Weights of a small transformer language model: MLP 2048 GELU, a variant of Muon for these matrices.
MLP neurons of a small language model. Each row is named by its layer, matrix (up: input weights) and neuron, and shows model dimensions 437-500. Each number is 128 + 32 x the weight over its row's rms, rounded and kept within 0 to 255.
A block is one neuron, or neurons of one layer that tend to fire together. Before each block is what it responds to, as a language model described it from the Wikipedia text at the highest values.

Second or later word pieces that complete concrete physical nouns, especially object or structure parts, such as st-air-way, fus-el-age, por-ch, buck-et.
L5.up69 [112 124 132 135  95 126 136 116 146 205 128 158 149 147 151 107 168 145 143 164 117 111 146 145 116 152 160 148  86 182 212  78 123 162  93 129 129 159 154 148 136 136 116 103 108 144 171 123 116 152 172 118 167 129  76  93  76 115 147 144 130  77  84 165]
L5.up146 [ 72  97 149 175 146 134 151 142  83 202  57  70  92  93  96 172 108 215 131 136  99  80  85  40 106 110 122 112  86 179 149 155 123 136 136 105 154 174 124 135 131 216 117 148  86 113 128 143 185 105 111 127 191 134 101 102  60 147 151 161  91 103  58 136]
L5.up1273 [156 150  87  78 101 126 112 118 118 167 172  93 210 103  67 104 137 135 134 131  99 149 138 125 135  93 115  77  73 125 119  81  88 126 124  99 140 187 153  63 154 103 165 170 127 113 112 133  76 131 108  85 120 104 119 119  62 178  97 149  84 148  93 143]
L5.up1932 [101 148 154 139 103 126  80 118 152 106  99 100 113  54 122  70 133 115 167  87 160 120 117 148 139 120 122  75  65 147 135  89 139 134 106 117 107 131 171 151  83  84 104  89 118 124 183 144 116 109 125  43  90  82 108  79  97 136 121 197 186 119 180 142]

Word-final pieces that finish adverbs, qualifiers or negated contractions, such as quite, -ly/-ically (thoroughly, categorically), n't, 've, less, or, well.
L5.up595 [126  66 196  98 186 124 165 104 158 101 169 166 126 157  84  98 145  86 102 162 153 119 117 130  83 124  99  94 106 134 177 127 165  95 121 177 106 115 147  94 155 117 153 160 122 152  98 114  56 172 117 120 110 151 108 180  80 112 142  90  81 136 167  97]
L5.up661 [ 74  86 178 147 131 131 117 129 156 208 183 112 153 132  67 132 107 143 151 187 119 155 202 110 114 163 139 144 102 123 181 172 144 164 106 124 110 154  94  95  79 138 111 114  93 105 136 140 103  91 104 136 123 155 129 117 129  88 124 103 109 105 122 149]
L5.up1597 [127 115 158 109 115 110 143 166 115  88 149 209 132 135 108 127 118 185 167 155 141 146  84 157 104 154 102 125 132 106 153 133 120  99 171 148  78  84 160  96 126 113 116 162 134 158 107 126  76  88 118 116 175 106 150 141  73  95 171 135 131 176 131 133]
L5.up1980 [138 103 131 156 131 108  86 103 105 194 110 107 168 113 132 165  93 121  91  56 180 101 183 126 141 224 137 104 129 165 154 112 158 143 107 138 142 128 112 103 215 139 165 115 114 117 172 123 167 188 139 148  90  97  84 112  89  90 112 128 123  77 142 102]

Nouns or word-ending pieces for size, extent or position in descriptive geography and physical text, e.g. range, sea level, total area, north west side.
L4.up2037 [118 156 121 128  86 134 136 149 138 145 138 141 174  91 111 107  99 146 106  76 142 123 126 168 111 152 145 129  90 109 177  98  98  76 123 128 177 205 149 108 202 122 180  69 146 140 130 118 101 143 119 116  82 100 126 140 103 122 123 123 119  84 133 145]

Word pieces and connectors inside lists of physical features, shapes, colours or materials, such as long neck, wedge-shaped, Purple, white.
L10.up0 [101 163 125  93 144 121 162 144 159 168 111 136 149 100  63  88 125 186 176 146 199  45 152 100  50 134 110 119 130  67  59 152 141  67  82  93  95 149  99  95  83 117 135 160  88 141 116 137  85 168 117 149 156 134 112 158 125 128 171  94 141 136 117 152]
L10.up770 [202  80 181 210 128 194 110 127 160 145 178  75 191 186 107 108  94 141 128 118  69  96 136 125 130 172 142 134 147  91 111 163  64  82 111 147 115 123  85 157 192 105  74 115 117 108 165 115 153 133  86  68  99  61 139 102 124 152 143 132 150 122 108 161]
L10.up928 [123  96 106 176 137 123 234 120  67 109 110 125 145 110 170 151 120  66 126 147 111 102 140  94 191 107 158 124 119  73 135 120  67 136 115 113 156 121 142  78  99  90 183 131 128 118 116 117 142 165 124 116  95  51  71  90 119 193 112  75 106 178 106 142]
L10.up1017 [ 91 137  88 165 137 149 162  65 108 149 132 203 154 165  54  93 134 102 132  81 133 119 118 162 194 102  64  92  90 123 163  94 146 106  71 154 110 233 124 134 136 137 167 123 168 155  67 123  78 108 118  97  93 159 129 134  73 118  74 155 149 185  73 106]
L10.up1021 [ 91  67  78 107 133  80 108 166 165  91 137 111 102 155  93 144 155 165 110 105 135 138 123 140 109 171 128 112 148 120 100 107 184  96 106 139  72 139 143 146 148 124 137 110 126 123  90  92 165 132 102  48 101 136 169  97 196 120  62 153 120 161 152 160]
L10.up1186 [113 184 139 152 136  72 143 150 152 170 121  95 132 159 184 156 156 145 139 209 105  70 156 134 111 146 150 147  97 161 135 101 137 109 121 120 127 168  96 155 105 122 140 161 125  57 167 114 111 105 181  59 120 131 137  89 123 124 127 126 148 148  98 153]
L10.up1188 [121 155  71 115 114 164 115 101  66 121 143 182 131 151 128 136 139  63 182 129 100 106 129 175 124 137 154 135 144 175 132 107  47 110  87  90  77 115 104 178  87  65 115 142  91  85  81 175 163 168 175 139 109 102 153 134 178 133 143 132  98 130  70 102]
L10.up1218 [151 167 108 160 158 114 141 127 130 177 129 121 107 168 138 164 181 188 176 155  98  76 116 134  88 111 106  49  70 140  90 143 115 126  83 176 107 228  67 145 111 149 158 123 111 152 132  99 123 130 150 133 117 112 123 116  49 168 117 181 191 145 125 159]
L10.up1320 [157  72  91  88 121  84 168 146 121 149 136  89 118 111 121 147 127 108 202 138 142  67 152 117 142 124 148 192  85 144 122 158 153 180 129 148 133 141 136 177 159 134  56 138  83  92 102  59 104 163 145 158  91 113 193  72 144  95 106 118 158 173 119 133]
L10.up1606 [129 106 152  75 117  94 143 114 149 143  93 101 130 106  92 152 126  63 115 150 128  85 184  96 202 147 122  99 130 117 138  89 166 142  85  66 159  93 105 132 148 118 197 159  76 119 164 147 216 127 137 177 114 152  84 135 124 135 139  77 199 145 143 177]
L10.up1696 [143 152 154 146 116 149 163 180 156 134 111  74 193 189 127 112  99 130 192  66  71 142 128 149  79 150 164  98 148 128 185  75 135 112  68 130 147 142 133 156 162  94 196  98 162 101 112 139 144 108 124 157  80 117 104 116 141 145  85 174 183 153  84 125]
L10.up1793 [133  69 102 112 144 176 119 126 172 127 137 169 164  88 123 108  94  98  88  92 160 162 127 120 150  76 134 150  90 109 132 141  70  78 156 141  93  81 109 115 149  62 162 114 141 114 133 130 103 136  83 178 131  98 148  48 138 112 115 112  81 169 173 118]
L10.up1850 [148  84 114 137 135 159 111 186 146 135 134 109 111  87 128 136 149 145 199  87 163 168  91 101 145 162 118 130 132 157 127 136 156 137  86 150  94 160 178 148 127 115  84 157 134 127 158 162 153  99 134  59 136 114 120  91 119 160 154  95 137 150 165 136]
L10.up1882 [146 146 132 130 156  63 111 151  73 121 100  88 142 149 132 117 147 130 116  95  77 141 141 184  77 124  98  84 107 139 182 114 190 111 110 140 121 122 131 125 128  81 129 123 110 159  79 146 124 152 143 129 137 123 147 109 134 135 124 121 111 130  89  96]
L10.up1905 [157  91 107 162 140 151 166 113 145 143 105 101 112 121  77 144 181  93 137  98  82 147 160 130 152 129  71  67 203 158 112 126 142  94 141 158 159 178 144 177 212 122 168 126 157 134  94 102 120  83 126 111 133  60  80  69 120 128  94 111 122 136  85 122]
L10.up1956 [194 161 124 147 152 167 109  97  78 166 147 121 128 155 108 105 170 118 132 110 137 126 113  99 126 146 125  72 122 111 197 106 122 135  70 171 112 174 125 138 168  68  90  86 117 122 117 134 106 158 146 118 103  82  93 168 126 145  94  93 112 151  91  84]

Forms of "be" (was, be, were, is, been, being) linking a subject to a passive participle or adjective, plus intensifiers like very, adverb endings like badly, and Par-aly-mpics.
L4.up389 [ 90 116 183 150 143 121 101  90 105 144 118 144 132  74  94 157 126  89 159 140 167  80 140 155 149  84  93 119 140 165  76 139 114  87 102 119 128  57 155 172 171  98  87 207  75  94 160 115  68 147 173  55 156 122 103 165 128 121 130 104 136 150 133 143]

Function words just before a main verb, such as infinitival to, not, can't, be, was, and still, often after unable, impossible or failed.
L10.up27 [102  92  94 115 171 116 148 115 160 131  98 137  70 104 103  90 134 129 185 231  95 107 102 104 152 119 137 144 158 136 201 158 146 102 112 131 138 132 101 106  99 108 166 106 101 143 114 110 102 163 129 123  99 129  93 146  96 118 164  94 162 159 129 121]
L10.up72 [166 104 178 113  98 159  98 136  63 143 117 137  95 141  99 139 124  91  81 163 123 140 102  77  60 132 129 149 128 141 155 109  83 134  81  90 106 154 173  76 179 122  95 175 115  89 148 128  89 142 151  77 116 145 125 129  62 121 111 214 202 112 177 116]
L10.up91 [ 97 129 139 108 105  59 132  81 131 124 104 154 103 109 159  89 118 171 116 154 108 169 232 169 130  89 132  90  77 148 147 137 166  78  87  97  93 136 119 142 163  98 133  88 122  80  59 103 140 101 139  79  73 150 151 151 128 182 172  85 169 125 110 157]
L10.up157 [155  45 190  86 127 134 112  80 134 129 143  87 111  76 147  91 148 187  81 109 133 102 172  98  80 159 158 176  95 113 185 168  78 169 137 126  87 113 176 135 119 101 113 126 127 195 113 152  98 127 134  82 121 125 129 119 122 122 158 149 105 147 133 127]
L10.up300 [148 144  82  57 167 143 167 207 106 125 120 104 154  88 132  95 162 115  89 149  98 127  82 112 145 129 123 117 136  80 160 158 151 138 108  70 108 102 119 158 152 134 153  86  97 111 106 108 104 118 162  98 192 115 131 111 165 101 101 145  70 104 117  87]
L10.up362 [155 138 140 110 135 131 184 160 144 153 138 106 126 119 156 108 157 136 133 134 149 119  94 161 158 130 142  93 141 120  93 170 174 133  59 103 126 122 136 168 144 128 111 153 105 112 184 158 119 121 140 131 158 105 143  86 129 149 153 106 127 116 115  57]
L10.up665 [126 113 165 121 129 126  59 151  91 118  86  97  86 146 100 130 133 139 151 132 130 175 130  35 109 141  82 183 105 189 173 141 111 102 125 108 149 151 175  88  78 141 137 151 124  86 121 148 151 113 170 149 145 130 139 143  92  99 169  63 201 128 122 101]
L10.up691 [174  90  80 177 169 147 121 183 142 152 115 141 178 174 169 116 122 108  95 179 136 116 136 152 115  99 175  77 154 135 144 202 126 116 152 170 154 114  80  68  87 115 130 129 172 209 156 110 153 167 148 113 125 102  74  35 139 129 100 125  93 118 113 113]
L10.up765 [155 145 111 111 153 125 107 138 126 112  81 116 160 115 162 131 160  88 139 102  85  83 138  93 171 138 130 131 139 216 227 129 185 126 156 165 110 166  41 129  94 139  38 207 101 155  89  98 127 101 151 156  93 153  77  78 146 134  85 159 117 155 113 110]
L10.up776 [103  85 172 151 118 177 168 182 129  50  92 105 145 108  90 107 127 151 169  76 136 127 109 172 149  90 102 134 190 144 150 130 107 132  65 169 116  95 137 114 135 114 202 159 129  96 143  55  88  70  93 114 102 127 163 143  91 131 128 134 114 144 117 152]
L10.up924 [175 152 114 132 149 103  98 152 122  91 171 164  80  83  95 103 121 132 105 166 191  92 185 131 125 162 106 139 105 121 110 138 131 119 171 145 120  98 154 137 127  95  72 185 188 178 132 108  65 142  89 122  96 113 121 175  89 173 181 113 143 144 127 149]
L10.up1558 [121 148 125 109 117 148 196 186  98 142  85  65 116 156 105 163 203 156 129 137  83  95 107  96 167 185 136 151  75 141 164 119 150 155 171 118 141 179 139 120 145  81 161 103 122 146 182 163  96 145 174 111 156 111 146 103 170  90 126  57 113 143 121 173]
L10.up1651 [101 164 140 122 121  82 122 125 140 169  83 128 108 152 132 138 164 128  98 128 116 122 142 162  88 155 139 169 111 136 192  96 161 106 126 163 109  66 104  31 154 130 157 139  80 104 176  80 103 129 152 143  76 181 154 131 170 147 126 197 176 159 151 122]
L10.up1694 [142 156 136 149 184 142 130 144 112 110  70 102 106 171 109 114 114 175 133  96 150  64 140 131 114 109 173 106 122 188 137 118 160 148 148 131 130 178 144  85 137 149 135 104 148  96 105 114 143 143  27 117 126  35 120  80 174 119  94 170 102  88 181  79]
L10.up2021 [140 116 106 106 144 143  94 140 131 143 115 123  96 131 132  85 168  75 120 134  89 118 148 141 183  94 159 148 143 192 119 150 121 141 154  84 120  87 168 121  85 153  85 119 110 108 139  83 135 188 172 119 110 166 147 101 100 112 162 133  83 156 105 156]
L10.up2027 [189 119 186  95 134  75 116 121  49 150 108  67  84 213 118  79 176 191 181  64 117  99 119 119 117  99 172 148 126 157 139 191 104 129 150 110 124 134 134 106 143 154 160 129 126 164 136 113 116 154 105 126 104 103 100  72  86 151 137  98 166 101 121 121]